Weights of a small transformer language model: learned positions, a variant of Muon for these matrices.
MLP neurons of a small language model. Each row is named by its layer, matrix (up: input weights; down: output weights) and neuron, and shows model dimensions 80-207. Each number is 128 + 24 x the weight over its row's rms, rounded and kept within 0 to 255.
After each neuron's rows, "fires before" lists the tokens most often just after its 100 highest values on Wikipedia text that the model never trained on; "fires in" lists the words (lower case) most often at its 100 highest values on Wikipedia text that the model never trained on.

L3.up186 [161 104 139 134  71 148 116 104 125 155 164 120 144 105 136 131 101 149 132 133  89 124 178 121  88 109 121 170 119 151 126 164  94 115 128 117 129 130 114 130 138 132 167 125 119 142 147 166 135  97 136  92 124 145 106 109 117 119 141  95 161 152 135 130 138 131 113 165 147  91 107 168  91 104 158 181 141 101  99 143  90 140 174 129 146 122 155 115 152 130 159 143 111 149 105 133  95 185 139 131  95 137 110 138  82 163  75 106 144 102 131 115 107 119 154 140 130 167 193 172 116 119 126 118 136 146 115 148]
L3.down186 [158 129 111 149 108 174 135 134 113 181 137 128 137 135  88 162 179 130 125 137 101 141 126 134 119 137 130 127 105 112  90 141  92 118 137  89  95 126 119 138 152 106 126 111 157 127 168 105 149 116 116 129 135 173 118  96 105  91 107 119 116  61 145 123  96 118 118 120 149 153  93 152 119 101 155 130 111 116  96 147 135 106 150 107 133  96 144 131 140 164 133  90 128 148 181 125 137 163 142 114 151 119  90 124 135  77 117 140 124 159 112 159 121 150 143 163 116 126 117 159 157 124 143 123 150 168 133 115]
fires before: " |", ",", "0", ")", "7", "."
fires in: "5", "9", "8", "6", "57"

L6.up402 [135  89 160 148 147 161 106 130 151 147 154 162 108 161 127 128  91 145 138 107 128 108 110 123 117 144 111 181  91 151 147 103 160 159 106 113 110  83 128 149 125 172 122 100 126 119 125 139 121 121 115 155 127  91 127 135 106 146 129 145 158  99 156 149 152  83 102 187 102 125 135 170 118 161 116 119 176 124 156 160 121 141 153  82 159 110 100 137 117 201 167  99 133 130 120  99 121 107 162 110 140 100 145 154  99 104  84 143 172 101 104 145 111 108 114 122  95 146 145 107  90 100 133  95 120 136 134 125]
L6.down402 [143 116  80 144 166 168 160  68 115 128  93 132 113  89 123 101  87  99 135 167 111 119 113 141 156 104 120 123 137 162 125 114 134 143 136  98  90 156 208 117 146  99  80  79 151 124  74 127 120 147 132 136 107 169 122 130 138 147 111 117 129 152 130 159 107 152 148  88 169  99 116 114 147 135 126 107 129 147 147 153 142 124 107 135 102 115 163 150 173  74 120 140 106 138 147 133 112 181  99 110 107 117 126 113 118 140 142  83 121 124 137 122 131 155 177 115 146 156 120 126 105 164 115 133 118 124  63 143]
fires before: "h", "en", "el", " ", "."
fires in: "both", "households", "site", "householder", "house", "hotel"

L4.up383 [126 124 128 124 103 137 126 141 147 114 133 128  98 103  86 129 105 139 152 140 130 121 130 151 124  85 166 124 150 100 172 101 132 166 124  89 139 137 168 126 141 126 103 107  82 103 146 142 136 109 142 106 125 141 148 116 178 150 113 146 131 140 121 153 140 148 133 133 117  80 127 186 144 163 173 190 158 137 146 137  97 178 101 137 145 132 128 153 126 123 128 186 137 133 147 117 123 149 108 140 146 119 115  70 116 124 129 173 126 133 123 151 118 124 110 165 124 128 135 126 175 108  17 131 128 144 159 125]
L4.down383 [127  94 147 121 143 121 127 122  91 192 127 169 139 135  88 129 166  70 127 131 153 137 105 158 125 171  97 103 148 118 152  89  82  97 129 106  97 107 143 162 110 131 135 114 155 134 151 109 139 141 142 111 125 170 109 116 114 104 134  92 153 115 154 139 148 114 134 139 107 133 155 123 141 122 118 157 106 131 100 146 133 112 182 153  86 138 115 123  94 120 171 121  81 179 113 157 116 166 111 136  83 132 125 116 153 104 177 112 100 106 131 117 117  91 127  86 134 122 136 100 129 137 150 166 112 138 114 152]
fires before: " ", "ab", "ed", " the", " al"
fires in: "april", "of", "available", "announced"

L6.up129 [130 122 161  98 151 106 119 164 133 179 121 119 123 129 123 113 104 141 130  93 103 158 109 137 145 113 136 110 177 141 143 110 143 107 117 101 105  79 121  98 103 124 132  87 157 120 130 141 108 162 101 120 112 129 140 107 136 115 114 128 116 142 156 134 152 125  99 133  95 136 134 107 104 108 140 162 138 179  92 159 156 153 161 136 105 140 154 129 146 133 141 145 157 106 100 130  88 102 107 140 142 105 138 128 106 119 171 153 169 182  75 144 140 102 125 107 146 137 164 151 127  66 120 103 153 156 119 126]
L6.down129 [ 90 187 109 103 121  83 104 104 126 186 184 129 150  97 105 129 153  95 140 143  83 158 128 154 129 144 118 129 171 120 136 138 115 122 100 140 148 116 201  95 133 137 147 133 128 111 137  99 115 136 112 148 151 110 149 116  71 118 108 109 111 122 141 133 143 124 112 131 134 154 177 140 114 101 127 130 125 141 119 128  92 120 142 169 116 107 116 108 138 118 139 100 121 152 144 163  84 170 110 126  90  81 155  98 111 110 113 105 127 154 178 147 144 116  80 124 110  97 113 118 141  93 107 133 164 151 162  99]
fires before: "ct", " the", " ", " in", "h", "a"
fires in: "of", "direct", "director", "under", "directed", "median"

L7.up655 [135 123 123 111 109 137 183 169 109 136 131  99  99 175 113 105 138  83 116 103  94 123 144 107 187 116 102 172 161 105 137 134  84 130 156 162  85 137 154 177 166  83 184 141 115 109 109 112 143 111 113 127 153  94 101  88 139 125 148 151 120 140 104 154 133 128 133 132 149 153 148  99 133 121  95 157 114 112 156 119 141 129 109 117 132 122 151 129 163 125 104 141 136 146 148 168 124 160 127 101 117 122 133 130 133 124 148 110  99 119 148 125 130 110  96 143  66 115 131 145 184 146  84  95 177  95 140  94]
L7.down655 [106  92 167 169  45 121 125 132 102 125  88 132 132 118  92 184 156 143 110 105 130 135 109  94 125 129 136 126 119 141 102 142 142 141 134 135 102 149 127 176 122 137 124 113 166 137 180  79 101 133 148 140  71 136 138  93 101  90 121 148 108 130 128 119 107 130 142 176 139 134 133 113 131 139 143 132 142 126 128 171 132 166  53 129 110 115 107 119 134 135 143 109 121 103 143  96 110  97 145 138 104 117 145 148 151 153 121 144 161  74 118 137 110 168 110 140 117  98 149 121 144 123 131 161 156  98 130 107]
fires before: "e", " the", "ly", "ed", " ", "r"
fires in: "on", "one", "only", "reopened", "committee"

L4.up312 [158 163 150 131 135 144 143 143 137 141 130 120 103 130  85  94 148 171 104 160 132 105 125 116 177  99 119 106 137 109 130 137  99 159 106 124 144 158 139 140 101 139 128 155 156 131 122  80 169 150 141 151 145 145 116 104 106 168 139 139 144  89 141 143 138 117 124 127 126 102 115 139 156 101 146 174 150 158 148  95 118 129 126  68 138 189 142 160 127 110  94 133 158 164  95 123  82 111 124 113 127 126 146 145 100 118 141 126 115 183  80 137  95 167 120 133 106 144 167 184 110  86  94 123 115 131 114 145]
L4.down312 [135 103 127 140 137  81 105 170 152 157 136  98  76 158 118 118 187 115 183 131 107 126 144 107  95 136 125 171 157 150 172 115 145 124 132 138 132 128 109 110 164 137 113 140 138 151 138 149 146 145 135 157 123 133 158 139 132 141  74 136 112 110 162 141 121 128 121 124 125 129 109 165 119 151 143 115 116 134 106 172 142 146 125 154  97 136 167 167 132 106 153 143 134 130 138  99 138 104 150 112 133 176 130 109  81  67  93 148  96  78 155 118 111 126 177 135 142 103  99 115 159 106 111 107 109 115 145 147]
fires before: " the", " ", " his"
fires in: "during", "in", "april", "until", "date"

L7.up919 [165 158 152 133 175  92 107 110 111 149 146 120  79 124 129 160 121 129 136 156 102 104 139 138 129 110 114 136 153 154 138 136 115 150 143 131 113  91 158 124 160  99 152 126 104 119 160 139 174 135 135 160 124 164 107  82 139  99 133 109 123 121 141 103 124 165 136 171 104 118 137 109  85 161  80 130 167 125 102 104 119 161 146 127 112 107 148 168 142 111  66 141  99 151 117 110 110 126 142 105 165 141 104  89  80 104 127 128  95 131 148 146 143 120  77 133 137 143 114 116 101 164 116 155 132 141 106 148]
L7.down919 [128 144 128 132 152 125 119 103 112 131 156 142 135 124 115 132 133 127 113  84 118 132  93 167 162 121 162 115 112 186 134 126  97 120 159 109 110 117 138  94  97 106 162  98 173 164 123  98 104 134 142  98  93 138 137 157 122 145  88 116  70 134 111 143 137 119 150 130 125 121  82 129  64 135 182 135 140  75 145 113 143 126 124 171 122 125 165 120  97 138 152 162 148 144 118 156 149 160 131 149  88 115 146  77 103 146 152  94 139 130 142 153 132 145 147 143 153  89 135 176 126  87 124 108 121 164 122 100]
fires before: "al", "h", "ian", "el", "man", "her"
fires in: "both", "total", "female", "median", "hotel", "german"

L8.up157 [132 155 150  92 125 112 137  94 114 117 145 103 105 112 128 149 120  93 157 139 149  81 167  80 141 124  92 175 124 154 161 138 155 121 132 127 126 140 127 146 101 145 119 151  73 145 142 117 136  98 102  60 131  91 132 147 119 124 179 114 110 141 165 140 132  97 167 144 112 136 142 111 138 154 131 128 137 108 138  98 162 125 130  80 127 136 165  84 116 110 138 167 175 122 132  77 155 103  98 130 164 110 126 145 165 123 154 150 136 122 122 135 131 140 105 148 127 100 159 140 154 106  93 151  78 139 106 134]
L8.down157 [124 118 168 107 105 105 111  99 116 107 179 121 107 121 126 150 117 155 124 152 129  91 116  97 122 126 113 156 188  84 163 107 143 165 129 157 135 141 131 142 111 163 150 122  89 152 146 133 109  97 120 150  99 140  93  79 114 169 164 129 123 135 154 127  98 119 125 155 108 149 127 101 171 100 144 136  89  83 140 135 116 119  91  97  95 135 104 141  93 103 143 131 122 138 190 114 131  93 135 145 109 138 146 132 149 115 201 133 135 107 106 180 136 125 137 135 141 139 108  91 113 128 133 126 111 194  99 123]
fires before: "on", "ear", "hen", "5", "ork", " y"
fires in: "won", "65", "when", "years", "year"

L5.up690 [105 130 128 153 113 136  94 115 103 153 118 132 144 112 128 138 140 123 106 141 140 112 154 130 180  84 143 143 139 106 126 134 154 122 102 146 109 120  96 133  94 126  97 135 124 109 115 132  83 146 150 143 142 113 135 124  95 151 147 127 129 163 143 115 142 131 125 131 119 111 132 157 133 135 115 128 105 146  78 151 143 160 156 115 134 134 135 174 112 110  98 150 116 130 139 132 201 108 141 125 131 157 128 116 120 145 141 128 130 110 119  87 132 171  55  98 107 141 136 128 131 141 136 186 137 147 149 147]
L5.down690 [129 155 131  92 152 160 147 142 140 157 184 136 151 117 119  81 120 177 102 143 106 159 144 123 134 156 133 159 126 113 118 105 109 160 149 117 109 103 128 123 131 132  82 117 131 148 104 123 146 193 136 130 153 122 172 131 105 135 124  75 165 129 163 107 138 122 152 117 176 114  73 112 118 198 137 145 115 143  98 133 173 133 127 100 131 161 151  87 109 105 153 137 146 151 127 153 139 133 152 108 131 119 109  92 127 119 148 105 158 127 106 117 162 174  91 137 173 161 151 121 132 129  71  93 112 140 140 128]
fires before: "ing", "al", "i", "o", "h", "r"
fires in: "during", "who", "rural", "durham", "up", "while"

L4.up74 [120  98 112 128 113 137 121 147 122 134 110 117 107 131 108 131 137 119 124 143 169 117 134 144 170  64 146 119 145 146 104 145 155  84 133 134 120 138 137 123 151  92 145 130 111 138 133  89 120 118 116 148 138 137 117  93 137 150 106 104  88 159 165 133 132 165 118 151 118 159 175 114 128 104 136 148 157 110 124 158 148 154 113  74 173 131 142 147 126 140  82 118 141 114 106 128 125  92 119 144 117 160 143 179 122 112 152 135 183 132 109 128 139  93 136 153 148 104 164 142 123 113  94 100 122 111  93 146]
L4.down74 [180 135 102 120 119 125 128 128 141 143 148 116 163 124 111 110 119 142 104 166  88 121 129 138 108 108 129 128 162 126 115 171 117 107 147 145  86 107 142 102 122 149 115 125 130 139 120  99 138  77 129  92  95 161 129 100 131 111 138 134 143 139 163 130 123 105 124 113 170 120 150  98 139 121 146 108 120 121 125 124 138  85 110 196 166  94  99 135 130 111 126 155 129 154 129 114 118 177 131  92 121 141  95 134 119  87 164 117  96 102 149 151  92 117 114 127 128 149 149 159 122  99 113 160 134 109 121 160]
fires before: "e", "ly", " ", " the", "it", "ce"
fires in: "on", "one", "only", "onitsha", "once"

L5.up762 [174 142  84 100 120 149 110  74 143 145 120 102 126 157 136 113 136 122 134 109  97 160 143  89 127 106 136 167 134 162 136 152 121  88 153 121 131 105 102  98 107 109 119 114  94 123 154 162 121 113 132 157 104 129 109  98 103 113 154  95 142 130 164 122 148 177 113 126  82 110 115 169 159 113 148 133 195 146 100  81 126 146 165 155 122 115 114 102 133 130 136 155 127  77 143 117 109 161 174 119 133 115 162 134 114 108 164 143 121 122 115 113 134 125 139 139 129 154 142 142 152 139 128 105 113 161 117 134]
L5.down762 [144 112 106 139 126 137 168 133 104 143  94 137  79 131 108 131 127 105 122 110 143 123 130  81 130  99 144 125 129 118 138 104 176  87 109 148 110  88  71 111 169 164 118 129 127 132 156  86 137 158 104 123 142 144 101 148 119 120  68  99 143 124 160  99 105 171 115 115 121  98 134  71 154 163 139  88 131 155 144  72 156 140 145 150 142 128 151 175 105 144 141 144 111 151 136 140 115 146 127  94 125  85 134 168 130 103 121 139 149  95 133 160 140 118 174 151 105 137 112  97 119 147 107 166 119 128 109 128]
fires before: " |", ",", "5", "–", "8", "0"
fires in: "4", "5", "6", "45"